{
  "rope_fraction": 1.0,
  "init": "normal",
  "init_std_qkv": 0.049,
  "init_std_down": 0.0701,
  "warmup_steps": 0,
  "final_lr_fraction": 0.0,
  "batch_tokens": 65536,
  "doc_mask": true,
  "train_tokens": 371600000,
  "dataset": "wikipedia_en"
}
MLP neurons of a small language model. Each row is named by its layer, matrix (up: input weights; down: output weights) and neuron, and shows model dimensions 64-127. Each number is 50 + 15 x the weight over its row's rms, rounded and kept within 0 to 99.
Before each neuron's rows, "fires on" lists the tokens most often at its 100 highest values on Wikipedia text that the model never trained on. A number after a token or word is its count.

fires on: "r" 60, "–" 21, ":" 7, "sw" 5
L3.up455:36 31 39 70 63 44 56 56 74 65 34 22 37 35 34 53 63 36 45 14 71 47 30 59 77 56 71 40 38 60 22 29 41 50 42 44 31 30 49 78 72 73 55 56 31 59 43 60 43 42 52 70 64 47 45 61 80 29 48 57 66 58 67 44
L3.down455:85 76 69 46 50 54 48 49 76 46 40 78 49 53 60 49 58 83 38 32 61 63 55 33 73 41 54 43 51 46 48 68 62 51 73 58 64 65 57 70 32 38 42 62 66 67 67 38 69 57 64 56 46 58 60 45 29 26 51 39 65 76 15 31

fires on: "k" 14, "ir" 11, "ay" 10, "name " 7, "ow" 6, "into " 6
L3.up290:76 48 31 30 48 47 26 34 35 44 58 59 58 37 55 49 50 53 71 34 48 36 36 45 56 53 56 36 31 36 36 58 44 39 50 29 74 50 51 29 58 29 62 45 50 15 46 35 61 41 49 98 53 59 70 48 42 43 01 62 54 63 39 60
L3.down290:22 51 44 59 33 52 53 55 60 49 50 50 38 74 29 29 44 29 49 55 64 47 45 57 62 31 58 72 40 82 87 39 39 36 40 76 15 43 53 77 66 50 40 47 40 67 47 65 20 57 67 46 57 61 33 68 46 58 31 42 46 64 18 38

fires on: "ro" 21, ": " 10, "u" 7, "on " 7, "de" 6, "ai" 5
L4.up365:48 70 39 26 43 78 41 52 58 60 39 37 33 23 59 41 69 49 55 53 59 41 47 53 72 55 56 75 53 46 49 58 29 51 37 30 41 70 43 59 38 26 52 47 61 44 47 39 47 16 31 86 22 37 57 39 67 31 65 50 61 43 53 61
L4.down365:26 55 47 74 73 51 42 59 35 37 52 46 23 24 55 61 18 57 36 54 40 43 40 63 38 68 74 50 52 06 38 68 54 58 61 31 67 38 34 52 49 62 45 48 69 58 50 76 29 60 56 33 47 48 58 50 68 44 56 40 60 39 33 54

fires on: "K" 50, "k" 42, "ap" 5
L9.up274:65 41 62 45 44 52 68 14 59 47 49 49 50 78 55 79 32 51 91 41 60 74 57 68 55 61 60 54 54 28 48 26 57 37 30 43 64 38 50 42 60 46 35 41 57 70 36 42 36 36 36 48 48 10 83 16 75 31 55 70 48 51 47 86
L9.down274:44 59 71 62 39 34 45 53 64 36 47 51 62 49 49 66 49 49 69 35 61 36 29 40 70 27 90 60 31 21 45 32 59 43 55 40 66 70 38 51 66 35 63 56 62 59 29 62 71 51 46 58 25 32 38 49 52 55 28 65 61 49 58 28

fires on: "of " 26, "with " 9, ": " 6, "to " 6, "red " 5, "married " 5
L4.up674:60 63 56 50 67 59 62 58 43 29 54 50 62 36 84 31 55 80 76 63 50 53 41 58 32 58 45 45 48 32 47 33 11 39 43 34 44 45 39 40 70 36 83 58 43 30 54 86 32 60 39 28 27 41 54 48 76 43 58 44 47 54 34 42
L4.down674:18 29 56 69 63 38 64 60 34 45 73 60 65 77 65 23 37 86 59 57 15 40 50 54 31 46 40 29 57 34 58 33 42 63 21 50 33 46 72 54 35 45 32 77 65 40 45 77 55 60 61 69 67 43 28 37 53 60 69 63 49 44 27 51

fires on: "acqu" 13, "one " 13, "requ" 11, "able " 8, "resul" 8, "with" 6
L3.up376:47 43 63 28 60 43 63 74 42 69 35 38 72 68 57 48 49 53 74 66 78 41 42 35 57 40 45 43 35 58 28 49 40 63 59 16 25 54 53 51 37 57 43 63 88 24 53 54 60 35 41 68 62 53 72 45 43 41 35 79 40 59 70 77
L3.down376:63 36 39 62 33 43 38 77 28 62 27 79 43 60 39 49 54 36 48 72 40 75 54 32 55 71 27 25 17 63 37 52 71 70 46 42 58 59 47 43 55 60 34 44 50 44 62 68 54 57 59 43 40 49 52 84 47 56 55 70 49 37 61 40

fires on: "–" 81, "| " 4
L4.up295:32 55 51 63 37 62 27 51 65 38 38 43 36 72 59 47 42 37 68 35 54 48 73 50 68 49 59 58 64 72 20 45 70 85 46 66 49 62 62 72 40 65 80 42 72 45 45 73 45 61 53 40 41 73 38 55 81 47 37 51 54 31 53 53
L4.down295:72 44 64 38 62 17 52 35 56 45 69 45 48 42 43 51 37 75 43 57 49 50 45 34 51 57 55 63 52 17 46 57 39 43 59 45 69 63 53 61 54 52 27 31 21 59 66 44 34 40 30 28 29 55 84 44 55 50 53 49 49 47 30 37

fires on: "=" 37, "| " 13, "\n" 8, "et" 8, "ad" 7
L4.up605:65 41 37 78 33 80 62 64 54 71 37 47 50 60 25 54 48 52 39 49 55 50 27 60 42 66 53 51 57 49 65 32 43 34 35 42 51 22 38 47 53 17 34 58 37 47 29 56 79 69 15 38 59 59 44 46 57 42 66 59 39 22 54 56
L4.down605:39 51 71 51 43 80 65 59 38 64 05 47 58 25 39 49 45 43 26 42 74 37 58 82 43 31 47 69 49 49 70 82 61 69 54 48 55 52 61 63 55 51 65 50 62 32 47 44 37 48 36 48 40 59 84 42 67 58 81 48 45 64 24 65

fires on: "-" 11, "e" 11, "ed" 11, "af" 7, "ol" 6, "ed " 5
L6.up393:81 40 26 52 46 70 58 72 64 58 87 21 45 53 51 61 58 54 50 41 50 68 70 57 44 38 51 65 18 46 38 34 52 51 31 32 26 60 24 42 59 64 38 40 50 45 66 31 28 55 54 43 37 38 47 53 45 47 62 67 36 57 57 36
L6.down393:48 78 44 42 37 24 46 60 47 48 26 43 53 94 50 72 57 37 62 55 85 58 62 68 42 68 55 40 38 45 75 22 44 31 67 56 55 65 52 51 44 52 62 43 52 69 62 63 67 42 44 59 48 65 63 55 50 23 31 64 63 55 58 23

fires on: "The " 46, "of " 11, "f " 9, "All " 6
L4.up630:68 44 15 38 44 41 34 50 40 62 61 60 48 66 15 63 86 46 46 53 69 42 29 63 66 59 64 55 44 51 46 68 43 40 35 64 38 50 71 40 57 63 21 46 33 64 57 61 74 76 52 72 95 64 61 30 42 33 55 30 74 50 31 51
L4.down630:54 38 64 42 47 39 16 32 46 66 65 52 35 41 26 32 39 78 53 21 71 31 24 81 68 74 50 43 72 30 37 27 48 36 50 26 35 56 59 60 55 56 57 44 45 42 65 45 88 46 66 50 34 34 24 61 60 48 59 75 63 36 64 61

fires on: "of " 59, "-" 7, "in " 7, "from " 5, "on " 5
L4.up597:56 68 52 33 57 55 30 56 57 68 59 27 44 61 47 80 58 42 67 35 59 26 34 51 42 72 66 57 37 59 73 48 40 57 54 67 48 30 63 34 33 37 45 50 73 50 60 58 33 32 55 28 26 41 39 44 44 26 15 43 51 34 90 62
L4.down597:56 44 35 55 24 59 45 36 41 62 50 52 55 57 23 68 47 37 47 45 63 55 56 42 50 38 44 37 69 64 13 44 61 56 56 61 48 67 27 51 76 55 70 47 48 45 39 36 59 58 39 63 61 69 69 41 62 46 58 40 33 41 51 77

fires on: "o" 15, "u" 14, "de" 6, "di" 5, "ra" 5, "De" 5
L9.up456:37 76 27 38 54 67 32 76 58 50 26 73 46 23 66 47 41 55 52 25 69 64 11 64 48 29 56 72 47 37 57 29 52 55 65 54 64 60 24 40 70 41 32 63 38 32 40 41 37 22 46 66 77 60 50 38 58 38 65 48 59 28 58 40
L9.down456:17 58 37 62 63 52 39 36 59 03 59 41 56 66 41 44 36 48 72 38 58 36 43 68 16 58 52 51 47 41 37 36 55 07 40 66 87 45 53 40 40 39 66 32 57 64 37 59 50 35 55 60 52 55 60 31 40 22 56 45 23 19 30 67

fires on: "at" 26, "H" 21, "us" 16, "h" 6, "Sat" 5, "aw" 5
L9.up77:44 58 62 73 31 40 32 41 48 51 49 51 37 37 49 59 55 61 64 37 42 58 32 56 53 39 66 42 27 61 28 61 22 20 44 41 54 44 64 49 95 55 58 52 59 21 27 42 29 47 68 44 43 42 51 37 54 66 45 65 48 44 63 77
L9.down77:46 51 71 59 37 53 43 60 54 75 52 33 57 48 51 61 33 22 34 33 51 63 44 39 27 71 63 48 52 33 37 72 73 46 29 90 58 27 99 50 56 35 56 69 64 45 19 60 54 72 36 07 62 37 67 37 65 31 45 54 32 93 65 50

fires on: "af" 13, "y " 12, "et " 11, "av" 10, "d " 7, "et" 6
L3.up278:55 32 70 44 34 68 49 67 49 36 46 59 35 80 32 75 50 40 47 48 58 54 54 66 45 43 44 47 54 49 33 20 34 17 57 35 54 31 73 58 51 54 45 44 50 83 67 44 17 40 39 44 43 49 56 46 67 55 61 56 56 77 55 40
L3.down278:47 60 36 38 67 64 36 36 41 63 44 30 69 47 42 31 77 47 78 31 24 44 21 46 59 45 27 29 39 46 55 82 40 14 64 68 62 55 47 52 43 62 44 63 58 45 56 41 71 46 43 48 51 59 22 62 26 45 43 04 48 43 61 63

fires on: "in" 20, "t" 10, "or" 8, "R" 8, "ac" 7, "u" 7
L6.up220:36 73 38 38 62 66 54 53 62 57 46 68 24 28 68 49 62 50 52 53 67 29 42 46 69 61 69 27 43 49 61 53 41 38 55 63 35 44 50 64 64 56 55 50 51 70 30 66 57 50 44 73 29 32 57 38 46 66 22 47 62 53 23 63
L6.down220:54 35 53 18 67 51 39 47 35 59 66 80 61 48 28 31 38 35 76 54 41 66 64 55 68 67 48 32 41 47 74 60 51 39 68 41 45 60 57 52 53 48 64 66 50 45 60 61 44 57 36 68 75 63 52 47 25 45 75 36 61 43 74 65

fires on: "res" 17, "Res" 12, "de" 6, "ard " 5, "from " 5, "University " 5
L6.up727:49 54 48 26 50 38 30 16 50 53 73 38 41 42 73 39 55 47 47 56 34 87 47 41 60 46 48 52 61 60 43 53 57 55 58 33 56 35 40 48 79 31 66 55 56 62 37 55 17 47 90 32 70 58 18 39 54 45 26 68 71 53 56 42
L6.down727:52 46 29 59 43 51 34 73 53 82 70 23 51 76 24 61 31 44 49 21 36 68 50 43 41 58 46 32 66 53 64 50 22 55 76 37 75 71 43 44 64 71 51 48 16 52 78 44 69 48 77 41 53 42 59 46 49 52 70 59 53 45 62 16

fires on: "but " 33, "while " 19, ", " 18, "after " 9, "although " 4
L4.up515:42 34 44 46 72 50 71 14 19 52 51 61 43 60 66 54 39 61 38 27 53 33 83 45 31 48 61 45 28 77 50 80 60 46 46 68 31 55 20 46 31 69 17 57 66 55 49 32 40 64 45 84 34 62 59 25 56 45 42 82 37 71 43 46
L4.down515:51 34 63 39 36 42 33 66 59 42 70 67 66 46 71 57 64 50 75 80 48 54 23 38 52 38 55 52 54 40 70 65 55 25 40 62 77 53 49 51 55 43 73 46 41 72 36 67 56 37 34 44 48 37 38 79 64 39 29 22 47 47 47 43

fires on: "el " 16, "io " 11, "ine " 9, "ir " 6, "is " 4, "ain " 4
L4.up367:68 40 22 57 89 52 51 89 47 54 49 55 33 41 48 33 56 44 55 62 39 52 49 60 47 56 75 52 50 50 53 38 55 86 59 42 32 20 37 67 64 65 45 35 47 31 43 47 50 46 48 64 58 59 47 31 42 29 43 26 59 53 39 81
L4.down367:61 59 77 32 45 39 55 31 56 54 57 49 53 49 64 61 36 55 62 62 45 56 28 44 37 48 22 52 33 49 24 52 49 48 56 29 56 43 41 41 51 30 48 50 59 74 24 64 40 49 42 84 48 13 22 79 49 12 61 45 35 54 43 51

fires on: "H" 57, "Ch" 13, "h" 6, "le" 6, "C" 5
L9.up133:50 52 19 58 55 55 45 28 47 47 34 45 55 57 31 74 65 47 30 42 22 50 23 43 47 80 82 28 41 64 35 63 19 57 56 58 33 44 46 56 75 59 53 73 70 17 32 51 43 70 57 36 52 56 35 48 53 57 41 39 45 66 35 64
L9.down133:44 36 47 64 71 53 29 18 61 33 59 43 56 62 60 30 54 34 56 63 82 49 22 29 49 59 53 29 17 44 39 64 32 47 56 52 49 58 75 77 64 54 67 54 58 47 36 55 28 37 30 29 19 55 61 48 31 62 85 45 17 37 25 47

fires on: "/ " 23, "ter" 15, "sig" 11, "er" 11, "or" 5
L6.up355:77 38 67 42 71 73 32 52 63 79 58 47 58 79 55 30 65 56 37 59 59 39 56 44 39 33 31 59 36 35 53 51 45 51 29 64 70 56 43 22 48 68 43 45 73 43 39 49 46 88 88 63 48 57 23 76 42 46 56 37 37 55 50 87
L6.down355:64 68 64 40 27 46 40 51 84 44 52 22 38 58 35 53 26 52 67 39 49 52 62 32 45 62 47 14 44 50 70 24 35 46 41 56 47 54 57 31 68 49 71 74 52 38 38 38 13 59 41 40 33 53 62 43 66 37 70 55 72 54 67 36

fires on: "ed " 15, "used " 14, "-" 12, "served " 9
L3.up509:56 40 64 35 50 54 66 37 66 43 80 51 71 38 25 34 28 42 38 44 59 57 69 58 56 71 60 51 43 08 50 40 40 82 64 01 48 71 60 64 65 44 33 53 58 41 49 45 04 64 52 54 52 59 71 68 59 57 52 59 28 69 43 64
L3.down509:62 66 63 70 17 65 46 45 52 48 41 43 58 58 55 58 42 29 49 58 66 63 28 42 43 45 73 38 47 86 57 29 35 50 34 55 57 62 43 60 16 54 49 33 61 62 40 69 36 49 52 38 72 81 54 50 48 38 68 69 63 50 67 31

fires on: "W" 43, "V" 18, "str" 15, "v" 7, "ell" 5, "R" 4
L6.up286:68 57 69 26 49 89 54 32 33 39 79 26 45 66 68 71 68 53 43 48 54 45 38 60 56 60 56 25 56 64 40 58 26 42 40 53 46 47 63 55 56 28 37 64 53 53 44 59 36 88 70 42 64 70 54 49 41 50 45 37 64 65 45 52
L6.down286:53 33 50 58 49 32 40 52 56 26 34 51 47 59 54 59 46 59 83 69 62 47 71 32 41 44 29 36 45 42 57 84 43 54 68 66 28 47 44 48 53 32 59 73 28 39 39 79 54 39 51 47 36 20 47 75 58 30 39 51 62 45 32 60

fires on: "res" 28, "des" 22, "Res" 20, "Des" 18, "us" 5
L3.up595:57 30 49 13 67 58 48 42 43 56 48 41 51 56 38 49 55 54 33 65 61 45 55 33 39 43 25 59 28 55 51 69 26 46 45 35 40 50 54 36 77 56 69 61 32 63 45 62 27 50 39 51 42 58 50 59 99 45 48 74 58 66 80 55
L3.down595:13 49 51 75 14 36 32 20 45 56 66 37 34 69 33 65 34 73 52 41 44 59 51 42 31 40 31 25 52 67 27 59 65 56 74 42 69 59 35 42 32 71 50 59 39 53 45 65 52 61 51 52 42 58 59 29 44 25 50 82 72 56 76 31

fires on: "| " 23, "or " 12, "ate " 4, "der " 4, "tor " 4, "er " 4
L5.up360:73 62 43 48 55 47 66 74 38 69 70 60 58 26 50 57 33 73 42 75 54 49 67 53 54 52 54 39 69 27 53 77 40 73 44 55 33 55 59 47 73 44 53 68 56 70 59 64 60 45 49 50 54 27 47 47 51 40 45 52 38 60 47 54
L5.down360:04 49 30 66 46 45 73 40 22 65 52 30 39 40 72 41 32 37 53 48 28 47 55 35 66 47 63 62 62 49 48 40 52 44 57 41 37 57 39 40 25 44 52 69 44 51 42 96 70 41 54 48 47 62 53 44 45 10 28 67 51 47 46 33

fires on: "of " 51, "by " 28, ": " 5, "to " 4
L4.up113:52 48 63 39 74 45 43 54 24 29 47 56 38 55 55 51 71 67 41 40 41 77 48 56 53 53 64 33 38 24 31 55 30 53 44 52 58 79 39 65 69 51 21 47 58 36 49 55 58 51 78 64 51 93 80 11 52 32 40 53 62 50 31 55
L4.down113:21 52 54 57 56 42 34 70 65 55 74 49 94 41 66 44 54 45 63 51 28 51 58 62 51 39 69 44 17 62 52 42 46 63 37 48 53 29 55 41 28 68 72 83 44 60 67 63 49 75 29 69 58 15 64 40 64 69 66 42 66 35 29 56

fires on: "-" 34, "o" 6, "as" 5, "ro" 4, "wi" 4, "ti" 4
L4.up100:66 47 63 30 35 68 80 58 51 54 52 57 38 57 61 62 51 24 39 64 52 45 43 75 62 53 36 50 38 65 53 37 10 44 50 58 52 63 51 23 49 50 58 70 37 45 45 44 26 78 36 66 41 20 50 46 81 55 35 50 43 59 54 37
L4.down100:46 36 67 35 25 67 70 37 51 49 32 44 64 25 42 52 38 64 66 54 43 49 42 51 72 45 31 83 68 66 66 39 54 20 65 47 33 38 59 63 46 42 64 42 31 64 42 90 45 54 39 74 45 48 79 60 62 20 42 50 35 65 52 40

fires on: "\n\n" 44, "of " 18, "to " 5, "on " 5, "as " 4
L3.up93:60 49 52 72 51 76 59 26 34 17 74 57 53 52 58 44 72 65 56 46 72 48 47 47 58 43 67 71 52 72 34 57 36 67 54 45 73 73 39 44 89 29 56 38 65 38 59 45 60 34 76 37 50 54 56 40 31 68 32 63 51 34 43 38
L3.down93:56 33 68 52 57 43 36 76 83 43 35 26 77 68 36 59 67 89 67 64 45 39 77 52 65 22 49 57 33 45 56 37 45 38 33 32 31 73 44 28 48 78 19 48 29 62 75 54 63 49 53 36 45 61 61 45 59 43 42 56 54 68 23 42

fires on: "from " 49, "ad " 10, "h" 7
L3.up44:45 45 41 31 68 80 47 54 51 53 63 40 59 45 53 64 67 44 64 23 54 44 41 48 38 71 65 44 57 48 42 43 64 82 46 40 33 37 19 14 48 43 44 38 28 29 54 63 23 63 61 52 40 47 47 36 56 54 34 24 63 48 20 53
L3.down44:37 52 13 52 37 47 51 58 59 67 32 32 26 66 57 44 37 48 52 43 51 35 58 51 42 49 21 54 14 48 19 49 49 58 68 45 59 33 29 50 63 79 49 46 39 58 62 37 87 48 50 70 58 54 67 50 49 54 33 17 51 43 45 48

fires on: "e " 24, "n " 13, "w" 9, "on " 7, "ar" 5, "| " 5
L3.up2:59 50 24 54 64 65 84 47 47 52 78 55 48 58 36 51 49 40 55 45 45 42 39 68 46 61 67 66 49 50 58 65 39 18 32 65 57 50 67 45 35 25 32 35 52 49 41 43 58 38 60 49 26 62 20 44 63 48 31 69 73 25 46 67
L3.down2:66 68 30 46 67 57 31 34 51 47 54 73 46 51 38 78 76 53 56 57 30 51 60 47 49 38 78 42 63 38 49 34 68 51 39 41 66 50 35 48 49 68 59 46 44 29 34 62 44 65 40 71 46 55 46 35 62 46 69 27 72 51 52 46

fires on: "sc" 25, "us" 23, "\n" 8, "Sh" 7
L4.up72:52 61 45 60 23 53 58 32 26 36 46 38 32 42 63 43 44 70 35 93 67 71 58 45 47 63 41 81 32 59 59 70 48 50 54 32 62 57 44 30 49 48 24 30 49 42 41 60 39 43 79 57 52 57 62 46 80 91 55 49 36 52 55 56
L4.down72:27 65 54 44 44 42 48 40 56 43 57 30 43 48 52 23 54 39 58 21 62 32 51 84 45 67 47 46 44 58 57 68 77 59 57 47 48 64 28 35 75 27 44 82 24 65 43 58 16 41 82 66 59 56 56 65 67 58 41 21 79 73 71 47

fires on: "\"" 49, "'" 14, "“" 9, "$" 9, "[" 8, "===" 5
L3.up698:23 60 56 54 69 47 33 58 53 68 39 34 33 59 39 47 62 42 87 66 75 39 73 39 38 51 59 28 37 58 41 52 52 38 69 75 64 31 63 26 49 49 58 43 64 50 46 38 33 19 47 54 51 76 36 54 33 41 59 79 48 50 47 24
L3.down698:34 68 21 58 46 35 61 52 53 54 42 33 67 41 58 23 35 33 52 26 61 58 77 41 59 55 75 75 47 54 41 30 35 54 67 62 60 54 41 63 22 62 43 58 33 18 48 65 55 53 21 57 32 49 44 57 41 42 61 64 48 87 79 46

fires on: "\n" 18, "at" 11, "ri" 10, "| " 7, "spe" 6, "phot" 5
L5.up7:72 66 29 65 53 62 46 66 46 45 52 65 50 28 29 72 29 29 61 45 24 60 20 62 40 69 50 38 40 77 39 70 35 47 65 40 64 35 34 34 38 43 35 25 68 31 27 65 63 96 42 31 64 45 62 38 62 52 72 64 71 38 61 85
L5.down7:78 64 56 72 42 49 50 44 38 47 43 57 53 37 39 44 66 27 38 30 68 45 47 35 24 73 57 29 41 29 18 58 57 78 39 49 68 58 48 34 43 60 38 63 49 38 47 54 46 51 32 33 71 45 66 52 46 36 74 46 29 27 60 42

fires on: "iv" 28, "ic " 9, "al " 7, "rit" 5, "tional " 5
L4.up513:53 50 69 14 36 48 66 41 42 58 83 53 59 50 53 36 32 32 40 78 34 70 62 64 58 42 58 54 58 35 21 71 68 72 44 58 45 55 64 56 66 47 46 25 25 40 59 65 60 49 48 49 85 47 77 41 50 28 15 11 56 38 70 35
L4.down513:17 64 55 43 52 43 19 39 61 24 39 47 65 23 32 68 79 47 45 33 54 66 57 28 60 42 50 49 36 47 67 36 63 13 50 45 58 54 44 67 42 50 55 35 55 67 41 43 53 50 48 47 18 21 54 73 47 67 35 57 39 43 41 38

fires on: "- " 25, "\n\n" 12, "first " 9, "second " 5, "two " 5
L6.up663:47 85 78 51 62 66 66 48 70 71 75 48 33 54 59 48 52 56 41 85 67 63 83 50 35 53 35 65 23 55 43 32 46 52 43 62 41 36 52 48 64 84 35 41 73 30 42 26 58 53 63 48 67 41 48 38 54 45 51 32 66 42 45 64
L6.down663:28 33 43 33 35 31 39 29 46 42 34 74 81 38 64 36 44 35 68 33 76 24 34 49 48 36 44 62 56 38 61 66 43 43 61 40 45 61 23 62 60 52 81 41 70 46 00 49 40 39 68 49 59 73 65 60 67 36 31 65 34 68 36 49

fires on: ", " 20, ". " 19, "to " 8, "since " 6, "until " 6, "\n\n" 5
L5.up606:28 59 40 21 73 50 58 71 35 64 47 21 44 60 57 39 98 45 66 71 47 59 54 53 45 45 48 44 48 57 53 48 48 47 32 38 50 56 50 23 79 33 72 53 57 52 58 38 41 38 73 66 35 60 53 44 71 37 57 61 15 68 47 49
L5.down606:34 58 45 47 53 24 43 58 65 24 65 49 66 30 50 34 29 34 47 40 35 55 60 50 30 56 72 48 68 53 61 60 74 38 35 60 64 33 53 61 24 42 57 67 35 39 37 41 29 41 69 39 69 41 52 55 79 42 68 34 68 40 28 34

fires on: "o" 37, "a" 13, "u" 8, "te" 6
L3.up659:54 64 62 48 33 85 49 50 46 33 72 51 55 46 46 15 44 48 50 43 34 49 34 41 45 38 32 50 54 34 53 77 38 54 98 64 44 56 17 61 48 56 79 32 22 63 72 61 54 29 46 74 57 18 57 57 73 42 41 51 72 34 49 37
L3.down659:42 48 46 81 32 32 64 34 61 78 48 82 20 28 52 50 40 76 44 31 60 31 45 50 52 43 47 52 66 74 57 39 39 36 26 52 30 43 59 73 47 52 42 72 52 43 26 43 25 42 18 49 55 63 52 56 30 28 68 40 48 67 46 44

fires on: "p" 26, "his " 19, ") " 5, "4 " 4
L9.up9:22 34 47 40 45 51 71 18 46 53 43 30 43 65 67 70 43 42 51 59 46 32 89 60 47 26 49 43 45 65 62 46 69 43 41 75 32 31 43 34 53 74 66 33 87 60 39 55 76 36 39 51 33 42 57 71 52 35 37 62 67 24 51 75
L9.down9:37 58 70 49 51 37 45 69 36 41 69 54 40 47 34 45 53 56 42 56 47 32 49 70 31 65 65 51 40 45 56 26 49 64 54 85 36 55 59 64 44 56 50 46 62 60 59 51 37 34 45 54 58 63 34 36 83 65 32 29 48 46 73 18

fires on: "==" 30, "of " 23, "Early " 9, "or " 7, ": " 5, "- " 4
L5.up363:60 48 69 49 31 54 19 58 41 70 48 41 40 49 47 54 47 47 60 93 53 64 65 48 55 35 75 49 35 34 52 64 62 63 43 48 35 66 57 36 59 77 78 44 39 62 48 33 70 59 47 89 49 46 49 32 34 64 44 60 30 32 38 27
L5.down363:19 51 39 55 34 06 63 55 71 71 42 53 68 65 53 52 46 58 29 54 41 51 31 58 56 63 42 71 39 30 41 58 61 53 53 60 44 74 51 81 65 15 37 55 40 64 55 61 62 39 49 35 51 46 23 66 66 58 69 77 58 32 27 66

fires on: "al " 13, "or " 10, "ant " 9, "t" 8, "ate " 6, "tor " 6
L3.up402:60 46 66 48 56 62 47 62 38 32 73 50 55 64 76 56 47 56 48 94 26 86 50 40 43 62 70 68 67 56 44 59 46 99 41 35 30 41 46 63 42 60 59 49 41 46 60 61 48 52 62 52 79 46 44 73 40 17 26 55 29 33 52 53
L3.down402:41 46 52 22 77 45 62 55 50 24 43 48 58 37 64 55 42 67 57 37 43 37 71 49 38 44 48 54 61 44 50 44 49 40 53 60 45 73 61 32 37 58 52 70 69 51 59 60 87 59 62 55 70 41 43 18 34 09 46 79 62 38 50 87

fires on: ". " 39, "\n\n" 18, "', " 8, ", " 7, "), " 5, "). " 5
L4.up147:64 54 50 46 60 82 52 55 49 58 45 16 26 61 60 35 59 45 48 57 57 41 50 64 48 38 37 39 55 43 44 61 65 40 39 33 34 38 53 57 29 34 55 52 45 65 57 51 48 51 77 78 50 70 34 45 58 47 49 62 26 56 22 52
L4.down147:48 69 27 26 41 52 81 61 69 57 62 32 66 55 45 26 75 39 52 54 51 36 67 52 32 53 60 38 51 39 40 51 86 45 23 50 58 06 50 40 55 46 43 50 58 32 38 41 33 39 63 42 48 51 44 48 58 43 60 28 49 22 33 33

fires on: "; " 31, "with " 19, "while " 16, "as " 15, "but " 9, "st " 5
L4.up755:60 31 58 33 51 62 61 35 39 48 31 44 68 45 60 50 65 47 48 68 61 30 50 53 57 24 32 69 48 70 64 66 52 40 71 70 74 53 16 66 36 58 51 61 31 53 63 48 45 43 46 56 50 51 63 67 53 35 74 50 35 47 39 47
L4.down755:55 67 41 50 45 55 36 66 49 46 39 74 78 59 66 83 62 64 53 35 22 56 35 40 42 59 59 59 48 29 53 37 51 39 52 39 55 58 64 52 40 62 45 64 65 70 31 23 26 50 28 48 70 48 51 80 53 54 40 27 42 33 56 53

fires on: "of " 51, "g" 12, "k" 12, "- " 5, "\n" 4
L4.up101:80 29 59 27 52 31 52 34 45 56 57 44 35 72 50 34 33 55 47 51 35 58 71 47 35 76 96 57 73 37 65 41 34 60 49 51 46 38 66 44 49 39 67 23 36 53 58 63 39 50 79 82 50 31 35 25 60 36 59 55 55 39 44 73
L4.down101:47 38 51 63 26 46 58 46 50 48 27 53 61 50 59 71 43 49 73 56 67 63 60 59 75 64 40 61 40 45 43 69 74 42 36 49 65 38 51 70 35 41 12 56 59 48 43 61 30 57 37 37 50 45 18 56 61 41 29 43 08 60 50 47

fires on: "y " 18, "al " 10, "military " 10, "ine " 8, "y" 8, "itary " 7
L3.up433:48 54 73 52 40 37 69 36 67 47 63 33 33 76 54 40 44 46 64 75 45 52 46 26 35 77 39 63 44 72 40 75 58 60 54 50 17 38 70 48 33 53 56 84 38 89 57 18 63 37 68 59 68 48 52 46 59 47 57 42 27 28 75 42
L3.down433:53 32 40 46 58 52 52 35 39 63 28 53 76 51 63 47 48 49 51 47 56 44 62 47 50 28 50 43 72 48 67 68 41 20 43 51 45 75 53 36 48 47 70 48 38 45 71 47 45 64 62 30 89 71 62 53 42 62 54 55 63 30 47 78

fires on: "y" 32, "t" 17, "reg" 12, "it" 8, "in" 6
L3.up233:47 21 63 50 76 57 21 48 43 36 55 35 28 32 52 54 61 36 62 46 44 45 52 38 38 58 63 53 49 61 86 72 24 30 28 33 54 32 38 59 61 44 66 48 35 58 52 64 78 24 26 61 14 52 38 50 56 33 21 72 25 53 31 67
L3.down233:54 54 60 15 52 23 40 39 49 37 49 52 30 48 25 52 29 49 51 70 62 39 44 46 42 26 50 37 61 56 26 38 56 59 53 62 21 42 72 55 61 57 74 76 46 52 63 38 24 48 71 39 63 35 47 45 45 69 69 28 63 53 68 37

fires on: "=" 20, "per" 10, "rec" 8, "f" 7, "votes " 5
L5.up244:57 28 32 40 43 42 59 38 44 63 53 61 33 23 68 56 47 40 49 58 30 66 62 42 41 67 38 71 68 50 40 40 78 26 16 41 78 17 60 45 41 48 39 68 62 43 40 69 46 49 52 63 50 81 72 55 24 44 77 65 77 35 37 51
L5.down244:49 55 35 50 55 64 67 32 29 36 52 59 38 62 60 53 52 38 35 57 50 49 54 50 48 41 48 35 46 47 48 21 49 55 81 78 47 48 67 61 27 33 73 41 71 59 35 58 59 45 44 50 50 32 57 44 61 38 33 39 13 40 62 52